From a checkpoint of a small transformer trained on Wikipedia: 6.23M parameters.
MLP neurons of a small language model. Each row is named by its layer, matrix (gate and up: input weights) and neuron, and shows model dimensions 0-159. Each number is 128 + 32 x the weight over its row's rms, rounded and kept within 0 to 255. Numbers have three digits each. A neuron's up and down rows have the sign that makes its largest values positive.
After each neuron's rows, "fires in" lists the words (lower case) most often at its 100 highest values on Wikipedia text that the model never trained on.

L4.gate201:101117167153160081159082111098126048144158182161167138126174149141141189130131109140127128075129138105129123097139128178135087135123163149150141161068085117075158075125100179151139139127178056158099120137153131106148104175159122113089160125156130158185192164124081146153175072125101113085108163143158085097144094153168108110154135142172146166096058152107120113096184098135119078145139126115099150120132064153114141174156134048113056163153112063094151124114141166117135162122178130
L4.up201:101148145160114120125113182130112117143127194123100103106115168131107118122096126122136154129094147150086102153164079157122166058101179179153120107157056139067136120142140188150165096163166148121136206138165117163090099140152088098150148144060122090129120112153174128122142144107110080131129122083114124178181157154133027118087214149102100123121132112141215104119121090170088096110158135098083150109121123161115101126155093096174106196116073108165133085097106159100143170157133148
fires in: "be", "were", "their", "those", "them", "next"

L4.gate40:169073151162139095083169151077082147147080081119177089172117173115083153119130185145215155142128185139130121131145164137152116094037202104098133123139110161137119093139126166138132114170096092114100096173126123055109156110122045152147140074178107119133153124117094121157120118128090096085147146101135103152022132132109106151161139140161118179118110147121100107126146127126106117128134098127133139137156139127111108142066154189136140134081106152117140096065118063102187164084112099
L4.up40:143129180162153078163171140165094126180109138131080141123109167111115123145116121150172113112136131197173185175127119155096149060126191154132113143084127177053081124150155170151186123157127116138145167148107120144139126126142160198103066074159090154071119093108060151202129191141152162124162120131129102133067146180140083123165140148154133131132149115184191135130165126161080148129126090137166084115107140079154106165127078112162107113141111149144148087134132098120195088167126144
fires in: "television", "that", "there", "same", "this"

L2.gate549:108095102131113169122110145056107145136056111141132119197129112080196117121113091205149145106063103137180117164143092151105121164095138166105153135101086156139122087169116120160158125148159092155131174125119128102091132185181129131144129128135097090138072117159144138177115127069104165136171182133077122115110113139104077141109129193153125174108102124103158127174157178124101061121134155130121141104054095119102100158144075061151089123126071119152109046084098133099079150132101152
L2.up549:145129128120130163099107168061107144146054139124154094193140123081230100141124077162113113111111101140134128170164109111103134161115129126148123195122088168166110085150102127143156102126177128140134174120139122111097140149176114161107128134153106099123067143146167141155137152108144127119167199090077141140098117138162099124134155197104139180156182135093157138182185164085093097133163193121110123141080118148143090120157116050182086086149095148141096066109132165069080153135128171
fires in: "he", "she", "who", "they", "that"

L3.gate454:133128128108070145138119216140137115148113093109123129120137176155104099143101186083108185118058130155103151093085160181078106125163147135150149113112127087085138194167158138116084119097149082200162141148131100106130067109149194136123170122053137133154148164139146059128111134151102177093138043154099175160161133183119107069117131168182132135100100154178190159097122140144109133166155123108135143139054149152096151138115114182106115124162152126175099167108110091140117143099124119
L3.up454:119092134078115164159133116129109104135133148059113149085139156122116103090132162105128137077132137145118154075177145087107163167117121108173102154101129138149069150129130087065120058131164061165146185075102107108097111150135143099084104115136154071149138190099167124172115094169113131034115187139126123142178181135176116183197089192148090191091145124126163116138088119125096100140144127108157155140168123147139154190101156153102130094121171122141163152045116162129138129093104134
fires in: "their", "its", "the", "his", "two"

L11.gate188:155107116028135158103059177124151116136151084136157147126127103139120121082177173144189107161090057102057136177109116191098132140105104130125114092126080130096149152150125134087132124150099096125196130125163085132110102117101095114177079104139137160093103152118120099119153145080109132132052148169155144140156147161114133132177110133183182176085123142137097150104120155060131107110174154091142138153141152102062071166105116113180132080167080094135172160113093130158114119178106175
L11.up188:152088127159131160092087081110141114198176123129138140190129134105120127158096068130139072102072129084140119113163098148117129216130094138197140199162151141103129171078093137185106157149147096184138175169124131141147145178116094131152158089186144104117089092172120091140118126128095122114127149178051119153108106088155098139170087147133119130105119170105138148077098103083110134126116120174203057149120122152155128143112129148173086117136135135175148143073161139099115159083197098
fires in: "has", "have", "had", "with"

L11.gate463:126169118124130113174093181100151149161135156155138123125115129156154075188128104188088113135113141154185133161115101119114114110116186105105137125096075135115143169136157137113094133114101145124166131171155134141151191105113125130122118152071075132096129091180155203113069124097053162125114113140148091119085122094153146154154139131174161064098130132153150136077107090211124192147113136050107145051118138077130115067170123121090170166189126157125101125118174128065111155161149182
L11.up463:084157158125118083066071167061129120116132125079131080108144123101118072172082199162133074128134137128121105109157143097116140120132164125088153128158133137090094151105189193124133072145067127077158148123189114118079141170095145106127103097153118108139086150142131144090117094151056154090049113089116218118086103139108093134095156084093166088167193145189163126133131139156100167144115120126131107107112125194097084083134135108098137135124163142118089163151131108133075136163137151
fires in: "south", "north", "festival", "east", "cambridge"

L2.gate491:101159101239115120102147155114114161129135144167196100151123115119085106146150058115132097074108145182107141137108150117202116128076140081151130125194147151079180125111115058113116136146133074196127109129136131065150090122127103070142166099086106154130134132144128098136095101138147119131133103131124064122106124184146196117097157122139131105105146138114108115163217108109195137105096153194135143124128126187102147133121114117123101149165126144149154190096098133079118147193123060
L2.up491:116097110169132132146159142134149154170150098163210140157185080131097143148088082076148115099169088163079127095086136148154117077069135098108143120144161117119179076116118115133081102120094146175097115079142125085160147121111096111121198095076089162119146168087154101115081085110117130117112137113103129086153140120154096108137173155135067118105149172132164105121189093114173099091101160131169158081132206188134140074104110131107079199131095112158119159123150142126123136141186052
fires in: "awards", "award", "entire", "awarded", "nominated"

L2.gate0:154131103121080098148124108085113101103154094103140117178117144148107178105168119063144108077122126132109095155142130157080197138161160191174126130157103137120116117112116094124103130135185122128157167167141129158098107122119133139162100077106139108111106195142165109139126109088104150155097137130101174165183090156091117146215134164163136153124124148123133087132090157054127115178198141184127135124071183165114192202116184129165143160119082125150118112137138182189101163066096184
L2.up0:059098038074136120150165113137096098119142131101089100125116138142132138144102219170160117115169104091140073053115141136136148154126077143151104100166146137100148105129127092180171075151163141132049076068071097140112101094163114143107130095190139143111142143086108123160103121142146133159118149180085156124096165120111151160114138159213172147067088130097148110178146173144152141122074148137136127119107104108124178081145143143165125136101151103119111158107094109070087147099187105
fires in: "his", "father", "name", "he"

L2.gate341:085148147165136173078133162154135105128150109187174134118119136130102168151132124067101147135139173113104132147117189150153151111130122096191181145131088150120161096100159144151077125101215142189149123127158082104108107116129165062134155176116080147145122115150151121130109117073090149104089082090087152109080147141170133120138116084162114182113154113118123132194147055133136139139147171107201143085095134104093169142090043114118109213104169122109122166108149136120193111108120180
L2.up341:125126139087117164155146162162138142164203109142157161138078143120098142177067139092170165125118113164084135166124113130192154156160088121165186128166107124139136043156162150134118158121204133208171082148148057130122131160097157125118106135106123156135150125124111130152155124079129088132112077085107157123110125092210160151143170104136114171130128099106140114197126156171141139120160172112165142081110169084104231145111070156087131134105130138104083177157097097112157123140144120
fires in: "awards", "award", "awarded", "following", "away", "announced"

L11.gate131:136116122138090120121101126159115133095108103130087194119110104107153143149141131162164105152157099195127133166169056138140094059142169074119171184112105097154131163099122091119072179178097162090118122183115103162125105092071122133142104113118118159134088151167180061191131166083156174068118093149186088152134158138138107116184129216113056142144153059141116153121119134158128151104155123142156107093105089162140146111164077083105107135158162117132127117137115122166140179187144094
L11.up131:142104122158130130155158142180146128195155122128136164041095142134142106156132171122202137142127103056128082083107098138089050072143125132178141155135145120155110128125095123098168122120141156113139133103112154160137076111197117140121075086039130187110130157084145199107173174109127114083092184184137123135093057133134149140157117119111122140064141143110165160090140164119100122128211141124120110074075117133097095077093100116122107145129120107150104067130151131168093139147136100
fires in: "can", "may", "would", "film", "also"

L8.gate423:154126138132103090141174149116067123116107130136116058150129122140091142152147133103181096144161132167123117137104134201150109128084115111147120048141090111149107183122110121099180133155121155118203139092111161109106171138136092170142134110126070028139209100137126114083153180119128168116131153148048080136135180102175123160165132185137095137131133150096139126120141131159165144114141128131122089154052121213159160100108113155094118107103118129130160148099158059157131197162126191
L8.up423:188094179150145101088151128118143121115152115198109086141117111108064121108114118066166151101148123126155194134091109118171092129112128165101131121061094140161133128081137173111118105135101133099180125129130154125133169150174123225128120158171126130142182122121114134168097183150132130079105201144105158125163146134161083127164140135144118097094114174074103151190219139120078102165135169132146153106157114091139109072139151093039115110116134168143086084115116111115157207154112125
fires in: "this", "the", "that", "each"

L5.gate251:148103130104119120147153107130086132146127039104136041122120119157127170131068140145097074075134097123127105177111138186149121122130140028161108130085123116110096123106100072135185109138141157153136138110064139152137092142122123140100094216132132149167143124084116113107161160143153185146125126069070139084173171141168139157124125211138148182133139127111153159150124162163130170077073189190154139129135172151135160124115114161140114123158115159138165138114158138121221130122155089
L5.up251:105084124182127128121126120153091109100141193165137091162126128161108116178106141107075085136142085121111078079140121149139164148154156102192108154141089099092172110158095115125152147169129103135106151111085092106128152132155166119079170204104089088118101148120147139111179083170139187135132147131121147103122166114097101130124125180118151157078116142167091089153156096114101074078094063130113179186125150114139128048089072159112205053105127103130117147054126148095083130092149101
fires in: "who", "they", "he", "which", "she", "that"

L12.gate141:093137133173124162095151112170157130088130113105153165124167166106140124174143132087133133128134076100117152137153130080152115097126120094109107115094135090115118206134116182135107125100152104125140139162096152067156145151168117141146153144112079081167165131123087137135124099113120193099152086090150159119156189196148124122135105143161148110173065113127139103128141143117053115143132171064127136091174139170137077186155175224155107202133123112181067093183108059114104180173145153
L12.up141:103071068154102133141170070110068089102137090085097149178134176116114134098142141129132086118128198126163103133031179100136118076133047117100105169117117090121117116101174116085119087086098109147123193156144170133134095126110113176123138125154132098155138158152141107184110065131130109122148092083134153153109146161189120105125108190116098148178138147144146135180168138085097136085125143108122176106048081128123123125120105122117032120133145156142172078128108160152138142076127132
fires in: "his", "the", "their", "000"

L8.gate45:150097136131119184135106172179108128074148077164165091182137118150076147079107163121167048121105136172091201154121075213101164111107110126169177162095087154097103129114072177105115149110085095076158122108107113121067137187146087150122080155185117136092107094149123111136133099100144153067113161117083087097170151144200104142157127124124098136108128171110147157114140111166193104136081137119118125122125140130142112113098130136137149090103108123118142127068102117083142192188138162
L8.up45:131132151089088198129055104194104110162116112131207143085116100077104123131097093136187110146076155131147114156123144111138096122105121111188121161109145124135158154162089174167122144123114117158125195143100145146107144175134122197147108094185145112147130127129106119125157152129160118063138145116174057068102154115118133092118114152178143130100156133155136112121054130082119099148150131109169093081080167115108094126080042118070060151181156143172128132057155152146134148144136170
fires in: "that", "which", "who", "have", "has", "the"

L2.gate421:105107098075126134101104129142150169118136064111168171123117108136116114122155095136110171150106122126128096178154132119148091181115115140166167158121108140100137120158198170165154156168123160189135143121182114095094157142154115057065154225126199142181138113156095117133158146093169135079144152118173163127142126109168158160168136111128093215135058091148130165136151046124136145141164117099161145060150135165130131102108123116130152178197100175132128124095175113159096077104114140
L2.up421:116064164181159149168126205175141081113077095172169141137125183185135120130138128162143119127162129098138172107141075127190141125082109112100167166146136087113105038165168145194134116166163145168117145124136089097129153127145146146106160125151175149173138122176059134118152153118140147138085134150131108124097128090185102189116111129179127160094108090160067120078079119163109226166130109139158142132154150096105133118104110189149119157135142102095175141144177086126122085151114141
fires in: "described", "following", "no", "shows", "announced"

L2.gate460:113115148180110057040105083122133131106142140153119142168135137131157131148135109140118107085168102188077091103134123156096086118150131139166170120086084159140130122148157177135100100105147147140099105112176166117133100088101081148149139105090187131188128183119201130132094105088166174094109170114114155146122127105112117118129166156148178169116128175145186091153200122047155149183078086078129156143133133165110099123107099142130205156107111108147163143114138125099119206087190117
L2.up460:118087136140100100104123106092114163073148134110050125140086135185146138133166125170165116082103100171115172062135121119136110148122163144144138097155121164155142140129146191108153081116153107148096144122189159086103167103084081114107192114143148109219144142124159178099126078126201169160140141118116166156149120150120102140046056138156140207080127163131131103181174098112162172160121132085065143124096149102129105150093084150145141168093127111116088093106143117072144130101135088
fires in: "his", "of", "those"

L3.gate215:114158135183179146099104053078126132136143137171142152135097057144093123124115128177163161153116127124126132155162041122095116131158105166098166139164140195197128166111103113152105113074139093099117100125205168154131162090048102165118144129098132065119145125098174124100095203089071150145120091072078126105148121096143096095113134129177140098141172171167118129154116163103124144093148144161150122079121129154165136103124108098063137130143168106125110120075198143112175151104112102
L3.up215:106152158208212154119126057090112147098158142142130107150102091155101166138116090153109109092114163083158147129147114101101150164149137152093193168147136164138128188082132096134145147111156142141129116088198174147096176079080113132068132139140132078090121142109110141085088186085094140150065101096136120094146170158119190111156187100158069110129159124186113126137165114107119127126137160183137147112126106105185126142120082088080144109187179099124060121087150110082119120121104158
fires in: "south", "west", "north", "east", "central", "clan"

L12.gate176:163106128120136094163087176185093118121158166094154175160133063106149172133088060142162102178131107095189129153165086167086130132171125070146092147130073053118102115191127113129075108137181154164125105071089134100071127151112103075126154149148074151120177101078133163108113092103145153127156104184120089131176119166115136155184101169097103157189134093137125137177162158162071124097120184153104102157114099166135121118126146115125076129147110100109171149155150144150128148118124073
L12.up176:110134099119103110152147160142123081147125129143150091142085129086188121176146113141102119099119119144169041146161099114065168153149091175119173099126073054136120194184149163141094098146088174113143155138096110135139155126095155170137105190123139089119178134161206152182113185149141155086067116153094146147168101126106097119148124157157231191151090099100151103162113189115149152104140134117161116163111128142094144142118118143126094164160142091148095150102173106130096063157122107
fires in: "can", "they", "may", "that", "will", "would"